config.yaml
n_head: 2
n_kv_head: 2
d_mlp: 640
positions: "rope"
parallel_block: false
init_std_o: 0.0431
doc_mask: true
MLP neurons of a small language model. Each row is named by its layer, matrix (down: output weights) and neuron, and shows model dimensions 32-127. Each number is 200 + 30 x the weight over its row's rms, rounded and kept within 0 to 999.
After each neuron's rows, "fires before" lists the tokens most often just after its 100 highest values on Wikipedia text that the model never trained on.

L8.down388,228,187,208,158,178,183,213,208,214,202,229,207,192,255,251,151,188,220,196,243,228,174,241,239,162,176,229,196,206,195,228,211,198,160,227,194,187,141,222,174,193,164,172,204,175,231,187,189,189,205,148,220,180,222,222,201,231,179,175,179,241,222,201,165,173,166,243,220,203,214,223,181,230,190,195,158,228,197,210,207,193,179,187,201,220,227,201,224,181,116,189,101,209,195,245,212
fires before: "\n"

L5.down348,217,180,217,149,221,192,228,220,222,186,166,237,134,194,156,219,171,191,229,248,165,197,204,222,206,212,214,179,171,194,210,196,192,165,189,215,233,192,167,229,213,204,213,197,177,133,159,180,189,176,241,153,165,231,228,166,243,220,206,163,239,180,173,213,146,198,157,176,166,208,237,186,185,201,147,232,205,168,209,143,180,210,245,179,215,160,236,160,218,122,208,185,202,185,181,141
fires before: " ", "|", "\n", " |"

L5.down394,240,212,202,224,230,231,189,178,230,193,182,205,209,205,182,203,276,184,249,207,251,156,237,184,150,154,198,234,243,210,280,180,210,180,201,157,199,178,201,216,245,209,188,220,226,161,229,201,234,212,164,215,191,275,200,220,192,211,229,242,185,214,242,193,206,200,196,171,198,211,212,170,178,143,182,183,216,164,216,237,246,195,219,204,191,123,169,189,215,198,203,236,162,131,213,204
fires before: "|", "===", "==", "=", "====", "1"

L3.down413,190,241,193,196,200,194,213,217,184,187,287,191,176,167,190,218,194,220,213,220,201,225,198,210,172,209,216,164,202,225,219,171,166,237,255,245,157,230,212,192,195,199,171,228,163,189,236,178,174,175,176,250,181,211,168,175,224,202,206,173,174,148,175,218,218,199,199,206,202,176,172,208,199,201,202,170,209,211,223,171,189,249,243,289,179,214,167,237,250,155,200,198,171,201,201,191
fires before: "-", "\n", " ", "1", "2"

L3.down79,195,196,213,246,206,243,228,191,166,258,228,167,192,263,182,246,182,201,222,242,196,247,197,214,250,141,217,205,191,222,172,192,174,229,208,229,227,231,243,191,207,222,181,179,248,204,188,202,201,222,219,182,149,194,222,211,172,244,233,267,229,185,212,201,238,217,177,177,211,202,227,245,170,259,196,185,256,227,189,242,233,184,186,260,161,237,178,201,149,197,224,232,190,182,154,262
fires before: "ant", "ed", "ric", "ance", "s", "ron"

L8.down606,175,192,164,238,249,186,204,209,214,223,182,178,245,261,174,166,192,210,176,209,148,269,247,195,173,258,174,145,214,219,192,218,175,166,258,201,246,207,206,120,242,227,179,192,231,214,242,193,142,163,175,172,222,194,145,173,172,170,193,220,225,168,233,192,194,248,224,149,201,184,203,187,207,164,174,253,251,222,210,198,172,207,206,136,175,185,252,192,221,184,176,201,201,210,199,223
fires before: " ", " •", "\n", " Year", " A", " Pro"

L3.down506,197,163,184,200,234,160,182,172,214,237,205,143,212,269,215,171,199,224,224,239,190,222,147,177,221,176,216,255,172,161,190,188,229,192,241,231,203,174,234,201,176,196,235,251,186,186,262,190,265,219,243,192,201,252,221,165,212,165,226,224,208,217,213,216,164,211,220,153,232,143,182,186,172,171,221,165,172,193,151,207,217,189,157,271,151,213,174,176,213,162,217,188,202,244,250,188
fires before: " |", "°", "\n", "6", "3", "8"

L5.down96,260,155,243,230,189,242,189,241,121,243,236,217,222,213,208,203,132,220,174,182,164,177,190,196,206,180,240,167,191,225,216,218,185,207,191,221,221,185,196,175,218,169,195,219,162,156,188,183,135,187,189,207,229,180,261,166,231,266,184,197,221,181,220,197,213,190,176,157,202,212,154,222,223,244,172,270,198,220,185,260,217,192,171,202,203,174,259,256,201,181,220,212,258,191,193,169
fires before: "1", "2", "3", "9", "6", "7"

L4.down99,265,215,216,177,183,176,242,177,155,165,254,224,165,164,165,217,183,194,213,185,205,128,148,192,197,211,189,235,153,201,228,211,203,234,201,223,151,220,267,221,149,159,191,229,229,189,202,190,197,232,213,198,160,163,220,191,186,205,227,215,175,165,168,180,199,206,235,191,230,235,254,172,184,238,220,243,158,236,180,215,250,235,190,167,220,179,163,213,201,203,225,269,185,176,187,189
fires before: "9", "0", "4", "5", "8"

L8.down456,194,203,251,174,193,191,196,197,203,224,292,223,195,201,211,178,211,206,214,220,213,186,224,211,180,189,235,177,185,231,175,184,124,147,200,172,173,225,186,143,199,184,212,213,183,186,214,185,204,193,179,253,174,197,202,191,240,130,208,170,259,219,202,199,194,183,154,220,166,202,191,215,172,210,155,152,241,202,235,216,223,148,215,226,236,204,217,244,223,144,160,114,186,176,242,196
fires before: "-", "\n"

L6.down233,175,192,244,181,210,145,197,192,223,171,232,144,184,230,151,166,201,151,232,214,180,238,217,223,228,183,242,189,140,220,217,202,202,197,215,224,186,206,245,222,212,242,241,208,221,159,167,167,253,192,256,194,215,218,242,206,179,267,184,199,191,207,171,254,198,186,155,199,103,185,222,233,228,215,158,158,208,178,202,159,200,219,218,200,155,243,268,227,208,165,184,191,207,211,218,209
fires before: "4", "3", "1", "2", "5", "6"

L7.down558,184,181,185,196,164,209,222,170,182,186,265,227,219,174,207,198,160,144,156,216,201,234,176,231,220,185,237,217,215,219,186,193,227,167,218,237,217,162,218,187,153,208,154,199,192,203,197,203,212,181,196,147,231,198,286,217,192,178,138,221,264,205,154,223,184,165,267,118,176,193,209,206,199,183,199,163,193,222,218,169,242,223,225,217,216,185,200,220,204,181,251,231,176,212,211,195
fires before: "1", "2", "L", "-", ":"

L7.down601,190,190,168,229,165,210,212,219,222,197,229,148,200,209,183,185,194,213,172,221,221,203,242,263,202,167,225,219,188,182,228,184,139,204,236,161,169,160,122,203,176,191,187,192,199,197,202,227,261,204,226,243,183,217,235,218,210,111,177,253,178,213,245,190,158,191,204,169,208,202,180,186,192,204,193,186,214,214,175,204,202,189,216,228,202,227,169,192,188,181,164,153,153,230,212,182
fires before: "\n", " "

L3.down201,196,168,209,235,218,169,152,239,200,220,285,185,164,247,165,181,176,245,241,213,205,235,242,239,219,181,203,251,206,240,220,174,195,164,217,178,196,202,196,168,163,182,165,180,215,232,195,211,178,197,182,182,248,255,206,213,226,139,169,202,215,226,179,190,210,153,145,226,184,234,227,244,178,169,199,175,174,152,182,162,210,190,166,248,219,223,219,215,159,177,198,156,244,215,212,150
fires before: "\n", "-"

L8.down409,180,234,185,211,155,248,147,202,179,188,211,233,219,198,182,183,183,242,212,222,263,178,218,254,173,225,183,188,154,208,212,175,136,136,223,169,196,189,200,174,215,164,262,188,178,174,212,176,199,161,157,222,203,204,195,192,206,185,187,165,187,205,156,205,184,180,184,218,297,199,174,219,169,196,224,222,202,210,223,201,189,173,220,155,173,197,165,189,217,184,187,179,198,218,191,169
fires before: "-", "\n"

L5.down410,195,201,180,202,214,224,161,201,190,202,205,151,160,268,213,206,223,196,229,182,237,191,186,222,176,195,276,192,206,204,223,193,200,129,214,209,217,198,190,217,231,202,179,163,168,158,188,193,206,237,167,165,249,203,205,154,255,187,200,209,276,152,248,157,180,180,196,187,217,179,208,207,130,217,178,187,201,214,203,168,183,217,152,160,219,182,187,216,209,221,160,211,207,212,206,131
fires before: " |", ".", "0", "–", " p", ";"

L8.down543,175,197,198,210,240,197,232,170,231,205,231,203,236,243,220,139,191,234,204,182,179,185,188,230,192,234,144,139,197,230,188,197,165,149,192,197,164,254,166,157,221,254,209,195,221,188,203,160,180,199,188,218,199,194,207,244,216,150,262,196,241,184,185,221,219,178,223,262,246,206,203,178,150,163,188,170,231,235,211,211,178,141,228,177,188,173,215,192,193,223,175,191,182,202,203,185
fires before: "-", "\n"

L8.down47,171,147,220,229,226,232,181,193,222,200,261,212,175,230,192,191,237,167,228,210,246,142,237,204,196,214,197,171,173,207,161,170,142,126,213,199,203,207,179,152,193,225,206,192,177,198,180,231,198,188,170,228,185,189,231,224,242,93,213,181,250,235,215,206,233,173,191,233,170,202,243,209,206,170,197,154,201,197,217,212,239,187,198,178,225,175,222,215,160,139,180,98,173,186,242,164
fires before: "-", "\n"

L5.down612,228,227,190,209,206,193,194,194,200,241,191,183,180,177,210,243,160,252,225,194,161,192,200,228,186,214,166,206,190,229,213,190,165,207,174,211,158,238,222,216,235,215,190,284,170,167,172,224,217,213,213,183,175,190,217,179,227,241,230,182,188,149,115,210,239,245,214,218,252,193,182,184,234,202,185,130,194,199,227,194,176,121,225,197,228,232,200,238,229,158,171,201,171,170,211,187
fires before: "-", "\n", "H"

L5.down220,193,194,254,201,236,238,212,158,210,171,244,187,212,180,152,157,197,224,199,215,165,191,246,213,217,218,242,178,205,146,214,233,193,191,177,199,226,288,131,208,210,184,202,221,195,213,216,199,172,205,181,169,183,168,177,227,218,148,191,190,217,215,221,211,152,203,207,192,161,200,232,199,153,243,189,148,193,217,197,213,157,215,232,210,214,146,178,160,194,140,163,255,195,232,179,212
fires before: "0", "9", "1", "4", "7"

L5.down300,233,225,154,250,179,170,228,251,238,286,213,173,202,209,221,239,169,178,180,219,192,161,207,215,172,197,183,223,217,163,194,190,174,231,207,206,194,223,221,214,210,181,231,167,192,198,165,269,175,218,224,196,213,260,240,237,185,190,241,212,225,186,188,178,196,213,197,189,189,235,202,209,224,233,158,170,189,162,219,208,171,172,181,193,236,203,168,247,155,205,216,209,225,225,235,160
fires before: "\n", " The", " In", " He"

L8.down178,230,195,171,207,157,164,227,239,210,179,180,230,249,231,172,184,180,196,200,207,171,205,271,193,213,166,237,228,203,234,182,229,205,179,218,186,189,182,166,181,206,174,153,155,234,166,181,198,255,229,258,193,181,223,197,172,212,139,167,195,256,209,205,193,176,218,128,177,167,169,167,220,183,204,183,193,246,179,245,187,218,219,153,241,225,158,240,187,238,163,190,184,174,217,200,171
fires before: " ", "\n"

L8.down574,173,221,243,181,167,194,155,197,195,173,239,256,240,164,205,238,190,175,150,139,235,248,166,192,241,195,202,213,199,229,222,197,219,164,195,224,154,163,203,167,222,205,291,195,173,160,167,232,199,194,217,201,204,187,266,209,203,204,165,189,185,259,192,197,208,178,204,198,161,183,200,174,247,169,154,148,161,173,164,228,169,197,172,183,146,198,202,208,189,135,216,164,193,220,233,145
fires before: "0", "1", "2", "est"

L7.down172,178,166,181,228,152,235,234,230,149,194,224,208,230,173,175,221,223,182,204,199,223,235,194,223,173,225,239,241,276,175,236,189,213,183,132,223,220,188,183,212,212,259,185,225,202,191,240,200,211,177,255,244,206,187,203,177,208,182,216,264,230,215,189,190,207,186,266,174,183,225,155,182,191,190,196,214,226,223,234,234,134,226,200,177,178,140,220,208,220,187,172,221,134,166,234,215
fires before: "|", "===", " |", "====", "==", "-"

L5.down344,201,154,258,242,195,196,229,182,188,185,224,211,215,202,176,202,193,227,157,171,200,160,196,207,201,206,246,180,210,202,221,246,205,197,243,202,188,235,162,199,195,200,202,175,252,235,189,204,180,266,174,231,164,178,168,200,214,210,235,201,173,211,234,163,214,234,239,143,197,243,217,189,165,221,179,213,197,218,220,227,217,209,206,258,250,180,218,181,241,184,247,218,184,204,165,197
fires before: "9", "2", "1", "6", "5", "7"

L7.down443,230,228,158,207,178,162,214,211,205,198,245,179,191,248,170,192,210,203,229,229,204,135,236,202,200,156,206,258,217,237,234,215,191,210,191,210,198,209,170,166,165,172,183,217,174,204,214,200,193,227,147,249,231,200,187,198,214,198,182,236,210,175,215,233,195,189,206,212,228,151,209,177,228,195,229,179,236,183,219,170,182,197,217,133,168,216,217,183,220,141,170,209,136,145,189,128
fires before: "\n"

L7.down517,257,215,254,172,182,169,204,147,214,197,227,180,195,170,245,218,189,265,175,189,133,248,219,233,224,225,226,158,180,181,209,227,272,184,192,147,194,167,231,248,201,200,238,211,146,217,200,202,166,203,216,175,167,183,189,135,179,224,223,144,217,209,191,178,239,209,181,242,164,221,240,202,205,265,197,186,210,203,204,207,194,171,211,229,246,210,198,193,210,178,170,159,190,227,212,168
fires before: "|", "2", "|---|---|---|---"

L7.down295,166,171,219,221,207,177,165,270,202,240,225,200,203,241,198,189,176,251,266,180,229,212,215,249,158,197,220,251,211,215,216,183,174,167,174,169,186,154,148,196,237,187,198,228,182,227,208,192,159,213,123,178,208,154,183,199,259,195,199,221,239,169,207,218,203,201,166,203,220,220,218,186,191,187,145,182,193,208,210,167,159,171,234,182,274,234,189,226,230,181,170,177,188,194,152,169
fires before: "\n", "-"

L5.down162,225,192,234,280,199,205,235,176,271,214,246,195,201,179,147,228,170,182,180,202,205,183,235,178,210,189,201,240,176,187,189,159,182,214,181,173,188,210,160,190,191,186,212,206,174,197,148,213,227,240,199,223,194,199,249,267,246,249,155,215,127,272,184,221,186,167,206,170,224,189,226,123,223,174,234,145,166,198,169,200,167,177,166,221,198,198,157,184,196,203,207,202,214,210,200,185
fires before: "0", "5", "1", "8", "2", "7"

L7.down53,251,206,157,230,196,170,214,240,180,226,257,225,122,206,195,177,201,205,182,208,166,168,257,227,193,200,192,221,114,151,205,225,113,202,224,208,227,204,198,199,221,188,166,146,154,218,234,192,221,202,194,233,206,174,179,155,231,176,177,173,177,201,248,221,178,203,220,203,185,176,177,232,209,217,255,223,235,230,135,181,209,238,204,174,198,224,211,171,223,142,175,171,193,188,202,139
fires before: "\n", " is"

L5.down243,226,175,202,251,169,151,142,252,194,239,234,163,187,194,196,207,133,199,210,199,179,172,257,244,213,189,249,224,196,192,191,180,169,190,194,205,195,222,218,170,192,177,210,244,199,256,141,221,152,197,188,197,206,198,227,228,251,162,164,181,179,237,196,227,170,219,189,182,214,242,229,202,230,195,171,181,219,190,216,208,148,127,204,204,250,215,143,217,223,180,172,198,194,197,167,157
fires before: "\n"

L5.down103,240,167,156,166,217,231,207,209,193,200,194,206,148,198,184,213,196,194,190,254,226,186,181,201,247,167,238,178,177,229,209,231,135,188,184,211,222,264,201,181,178,211,163,218,224,222,185,180,173,184,235,162,185,242,263,182,202,171,223,185,268,251,194,161,166,235,189,203,208,196,158,216,234,199,210,131,251,174,222,156,205,232,173,231,226,164,256,188,216,133,249,207,195,219,234,179
fires before: "\n", " |", " ", "}", " and"

L5.down338,146,211,186,192,160,200,168,223,185,185,161,178,199,182,205,156,196,224,171,174,175,208,218,204,219,125,222,200,190,157,206,220,170,221,193,172,270,230,193,252,203,173,148,200,184,172,206,170,183,221,117,213,185,220,174,212,167,221,173,203,193,212,239,201,221,173,179,249,243,226,200,214,150,227,232,176,163,201,148,190,223,200,166,222,161,208,194,228,201,228,260,202,211,198,129,218
fires before: " |", "S", "A", "L"

L8.down300,188,211,245,190,226,177,203,226,205,237,278,212,195,241,238,134,192,249,199,217,230,220,215,241,189,196,204,192,201,204,154,210,172,148,218,202,166,197,187,169,218,175,207,245,196,199,194,222,213,170,134,219,164,195,179,190,214,195,195,164,254,215,245,173,219,154,194,225,199,204,215,187,166,182,197,133,221,209,244,237,195,199,219,212,265,204,202,211,205,180,135,145,180,237,192,180
fires before: "\n", "-"

L4.down213,170,236,156,206,223,224,194,223,209,241,239,169,214,182,213,232,190,199,189,209,185,208,189,154,209,185,193,147,141,237,209,181,190,204,213,253,153,203,187,180,186,262,202,217,189,208,221,225,159,197,195,198,167,257,247,170,261,233,214,176,184,178,174,238,267,251,187,211,247,186,199,178,168,186,248,184,209,222,212,208,182,198,221,277,222,222,256,210,233,187,182,141,179,237,191,121
fires before: "-", "\n"

L3.down187,197,195,225,207,187,225,208,211,196,232,230,170,208,200,208,251,132,220,197,212,201,187,235,230,189,238,256,216,181,208,224,179,183,230,225,190,216,228,218,187,202,202,227,239,148,182,249,245,224,183,217,202,119,213,241,221,169,196,205,183,207,202,200,180,208,223,218,236,249,202,219,236,222,159,249,156,227,189,201,198,200,213,188,240,174,247,203,239,229,164,171,173,166,212,192,208
fires before: "|", "\n"

L3.down390,211,204,174,86,178,180,166,183,190,182,223,140,134,214,155,187,188,214,158,201,221,218,191,221,231,211,228,242,176,216,229,197,198,161,230,178,240,203,210,196,158,248,198,207,176,150,184,220,235,225,213,187,166,234,206,224,221,195,178,198,230,243,259,232,116,175,186,181,185,183,194,214,202,214,204,202,242,191,217,197,201,171,210,187,215,178,182,139,177,220,234,146,124,217,169,178
fires before: "\n", " "

L5.down211,249,223,214,196,210,207,176,165,196,232,268,174,123,250,152,184,199,223,233,170,226,197,172,183,247,196,192,179,210,209,247,225,174,265,203,170,152,249,214,183,209,162,159,198,185,160,216,231,192,228,200,228,184,208,239,208,178,218,185,255,153,210,237,213,188,220,166,183,224,196,203,186,206,211,223,174,185,212,177,178,222,196,160,187,170,212,157,177,216,169,204,257,158,159,237,201
fires before: "0", "1", "2", "3"

L4.down28,191,191,169,154,214,209,251,217,231,228,178,211,233,186,163,118,188,142,234,234,158,220,222,164,210,259,197,212,197,212,239,215,129,212,215,272,213,242,221,177,176,223,146,180,247,213,230,226,192,184,161,206,228,216,212,179,244,210,198,194,206,180,180,168,192,198,158,214,157,153,207,278,212,236,236,221,197,202,227,206,193,199,208,213,181,161,232,219,224,214,188,166,231,183,243,166
fires before: " ", "h", "\n", "el", "q", "ham"

L3.down84,201,171,251,241,199,160,208,159,160,201,220,206,217,201,208,195,166,189,171,219,239,210,209,238,180,169,204,229,167,255,170,217,189,153,268,227,191,211,225,165,206,188,201,168,249,252,229,203,193,158,172,209,256,248,233,181,226,247,193,215,225,212,151,180,215,175,180,228,205,196,241,193,221,255,191,216,215,172,219,189,202,174,196,237,150,202,240,231,184,242,178,183,154,213,227,128
fires before: "s", "ro", "way", ","

L3.down497,141,242,209,168,227,207,211,214,241,203,205,212,211,210,188,167,188,227,235,209,225,219,178,281,161,213,214,209,232,213,231,186,209,179,260,170,158,184,195,205,185,228,239,238,228,156,240,141,207,182,203,238,204,182,247,203,171,175,198,182,186,101,202,227,218,145,159,198,233,175,259,178,218,221,196,178,219,227,176,253,178,216,244,199,208,236,197,182,218,201,224,186,203,200,164,161
fires before: "-", "\n", "|", " /"

L7.down589,198,238,167,239,187,158,219,157,160,201,213,208,168,202,127,226,200,191,236,241,194,199,191,174,198,150,198,227,145,245,214,223,215,182,194,254,197,213,216,150,193,168,220,227,208,221,230,223,216,229,174,230,157,215,171,197,181,226,163,237,246,172,224,167,233,205,194,206,141,186,238,211,238,196,237,187,159,239,209,222,171,194,177,211,180,242,187,220,147,208,201,177,207,176,198,168
fires before: "s"

L4.down44,208,176,206,187,200,198,162,185,154,232,210,171,226,224,239,145,214,169,211,200,204,171,224,170,215,183,187,206,143,175,195,173,154,181,217,186,186,182,191,220,180,149,250,198,182,175,202,185,221,196,197,210,137,175,236,178,159,180,253,236,204,221,181,204,181,238,211,234,175,203,243,204,185,227,232,200,208,199,177,209,148,164,193,208,176,189,169,180,238,198,253,175,234,149,223,230
fires before: " |", "0", ".", "1", "2", "|"

L4.down543,144,235,176,200,260,230,181,221,220,163,205,223,216,230,213,154,204,158,198,186,217,187,190,205,207,255,257,204,183,166,192,197,219,137,248,214,192,168,152,180,190,226,208,176,203,235,151,175,174,209,170,250,185,201,254,228,216,176,216,224,162,171,175,247,165,171,190,179,271,189,175,191,198,176,164,232,224,194,192,174,215,158,198,193,179,151,194,216,302,155,194,221,156,207,199,153
fires before: "=", "-", "P", "\n"

L7.down121,213,214,216,221,216,283,237,185,189,171,183,239,240,218,191,223,243,180,179,186,189,194,238,239,191,190,257,216,209,191,270,197,166,236,150,209,171,136,163,184,235,222,232,233,234,134,220,136,131,193,226,223,172,211,208,172,249,136,207,235,191,172,199,221,168,184,253,174,212,286,202,168,193,195,198,179,234,225,216,235,195,200,223,193,235,198,177,223,213,194,170,175,160,232,212,201
fires before: "===", "==", "=", "al", "====", "S"

L7.down123,169,249,193,148,134,219,190,219,233,200,235,199,228,176,158,186,226,248,217,201,252,162,206,205,186,228,194,153,171,213,229,200,139,191,189,250,182,245,181,170,241,209,218,183,216,185,180,170,239,160,218,233,207,215,227,212,195,203,217,183,201,174,182,196,217,182,185,218,232,206,196,154,188,194,199,192,229,244,241,233,200,184,211,135,176,192,211,217,180,137,207,194,179,219,224,121
fires before: "-", "\n"

L3.down164,210,225,228,224,155,209,210,222,193,219,228,222,213,212,179,201,159,212,216,225,234,261,168,225,156,229,242,180,238,205,210,199,174,186,222,203,202,178,181,154,209,216,190,266,175,187,255,203,240,227,202,199,218,214,236,163,254,161,167,233,243,220,155,159,202,176,180,207,213,217,179,192,192,189,167,153,197,182,147,170,242,238,200,222,189,211,223,228,225,157,207,241,188,187,197,142
fires before: "|", "\n", "|---", "|---|---|---|---", "===", "s"

L8.down302,135,172,223,244,179,233,196,250,183,173,194,232,228,211,196,192,228,201,185,177,197,156,216,215,190,166,168,221,184,249,161,170,171,172,224,152,216,236,233,196,205,183,212,183,139,241,199,223,179,203,230,231,217,181,182,262,218,139,253,181,169,223,156,187,197,230,176,223,191,188,240,221,133,189,161,121,270,221,178,223,185,188,168,192,183,238,199,215,236,228,166,153,196,199,221,200
fires before: "-", " Sp", " ", "\n"

L3.down342,197,183,242,272,213,167,211,183,241,196,199,190,192,212,199,189,197,204,197,199,143,195,217,196,229,147,205,187,196,244,171,185,219,168,196,180,218,190,188,152,152,216,245,229,251,163,176,226,236,259,158,199,215,190,250,178,152,175,178,216,233,143,194,204,241,186,207,161,137,234,162,180,170,232,233,190,168,202,203,194,202,208,155,272,161,214,194,183,192,153,225,195,144,155,173,188
fires before: "ed", "or", "ions", "s", "ric", "ron"

L6.down602,228,228,246,195,194,200,206,146,196,210,251,176,227,218,92,212,197,163,232,234,193,198,214,245,176,162,204,171,208,211,168,175,197,205,213,217,225,259,198,183,186,173,208,203,177,205,224,220,159,226,177,158,183,203,214,235,224,198,166,202,184,214,202,189,193,200,175,231,196,199,259,158,146,176,232,151,181,143,153,200,198,155,190,211,191,160,152,189,212,183,149,209,193,169,143,220
fires before: " ", "0", "1", "2", "7"

L6.down157,231,201,175,167,171,215,205,213,227,224,292,229,178,200,166,235,196,176,228,186,209,182,176,234,198,210,159,188,181,232,222,243,129,182,180,256,202,188,211,183,219,208,201,235,220,235,182,148,158,197,208,220,155,181,182,190,229,189,155,191,219,242,150,229,175,168,220,196,177,183,196,182,209,216,146,170,190,237,226,202,194,192,224,162,161,176,172,192,197,206,190,153,184,250,196,164
fires before: "\n", "-", "ale", "==="

L5.down237,213,211,236,212,191,190,220,149,207,217,257,176,232,197,180,161,130,232,184,175,208,180,209,202,216,209,232,188,154,195,218,178,174,208,207,162,169,187,224,203,191,155,237,237,201,153,195,213,134,193,209,208,135,185,214,187,220,206,205,193,217,212,211,247,218,252,203,164,211,218,247,214,221,281,183,232,153,202,190,194,189,188,215,197,219,194,176,166,164,223,236,201,180,214,168,170
fires before: "|", "0", "7", "5", " |", "2"

L6.down15,201,183,154,212,243,224,211,153,187,186,252,207,176,188,170,144,217,203,145,211,218,196,220,239,201,187,149,194,188,201,238,172,217,236,185,204,171,186,244,198,197,231,155,163,253,187,217,240,194,188,257,215,161,237,152,194,152,206,206,201,155,217,191,268,167,232,162,190,218,204,210,229,165,193,227,185,253,239,165,213,146,263,210,160,188,248,248,201,206,180,190,203,220,168,237,226
fires before: "0", "2", "3", "4"

L7.down198,199,229,203,166,155,215,175,215,194,208,227,186,122,203,178,149,236,219,197,205,186,175,178,170,214,245,161,146,166,199,159,182,158,231,223,200,162,242,298,173,234,196,219,221,248,200,172,156,218,170,196,239,177,169,203,203,207,185,232,182,175,220,187,182,237,246,205,226,208,187,217,220,206,173,159,165,201,220,188,231,227,232,148,174,199,206,164,183,200,160,190,155,181,243,186,211
fires before: "-", "\n", "2", "3"

L4.down593,221,163,189,194,234,245,150,180,234,160,246,198,222,222,233,208,216,195,225,211,256,219,228,176,180,200,196,209,217,219,246,223,171,162,178,206,240,160,199,186,205,287,192,206,211,212,181,206,188,216,172,175,226,217,230,221,190,191,191,243,200,222,185,240,171,198,164,204,173,171,234,173,235,189,186,197,226,190,195,219,217,225,176,134,200,137,199,178,196,138,153,253,186,170,197,181
fires before: "==", "===", "In", "The", "A"

L5.down557,186,180,170,139,146,209,148,198,178,206,230,162,160,204,195,188,208,201,188,190,207,171,156,178,158,211,266,151,154,181,153,157,179,166,192,191,201,241,187,227,227,169,200,173,174,159,179,162,213,201,173,176,224,164,144,236,188,182,243,207,128,204,209,217,180,199,160,235,192,233,189,240,171,179,313,195,202,251,208,175,205,214,148,198,206,256,216,206,250,205,197,172,241,230,186,185
fires before: " |", ".", "S", "A", "L", "T"

L7.down142,247,214,178,219,203,176,175,253,210,235,232,227,148,219,190,183,213,199,179,229,201,173,214,215,186,189,195,213,203,209,206,232,197,183,232,215,273,145,239,191,179,152,199,167,162,235,192,185,170,200,199,240,223,285,229,187,193,172,185,180,265,214,198,155,154,194,254,179,159,180,220,223,204,189,203,179,203,176,157,217,199,168,220,225,196,187,151,193,209,172,159,160,225,211,236,201
fires before: "\n", " The", " He", " In", " On"

L5.down116,207,194,176,196,195,195,222,238,173,145,234,155,202,223,180,169,193,233,252,201,241,224,214,153,212,146,184,217,215,218,185,181,203,217,234,198,192,162,204,205,182,242,222,163,187,115,183,188,207,167,197,231,172,271,203,202,157,158,214,217,230,225,252,257,234,239,204,220,195,196,164,225,176,160,202,228,207,186,239,199,228,207,152,228,245,195,236,205,226,151,221,212,202,188,217,138
fires before: "|", "4", "===", "-"

L8.down567,212,181,203,221,205,217,166,240,186,156,168,158,230,205,176,194,214,236,202,233,173,297,138,198,164,236,190,173,200,206,230,184,215,207,252,214,193,205,225,280,181,223,251,207,145,217,239,210,242,247,211,222,142,218,215,206,251,199,193,173,212,151,179,176,236,174,176,221,226,183,227,169,170,204,192,210,242,138,146,218,173,194,212,233,235,173,141,202,218,203,197,197,204,206,169,152
fires before: "\n", "ist", " |", "ad"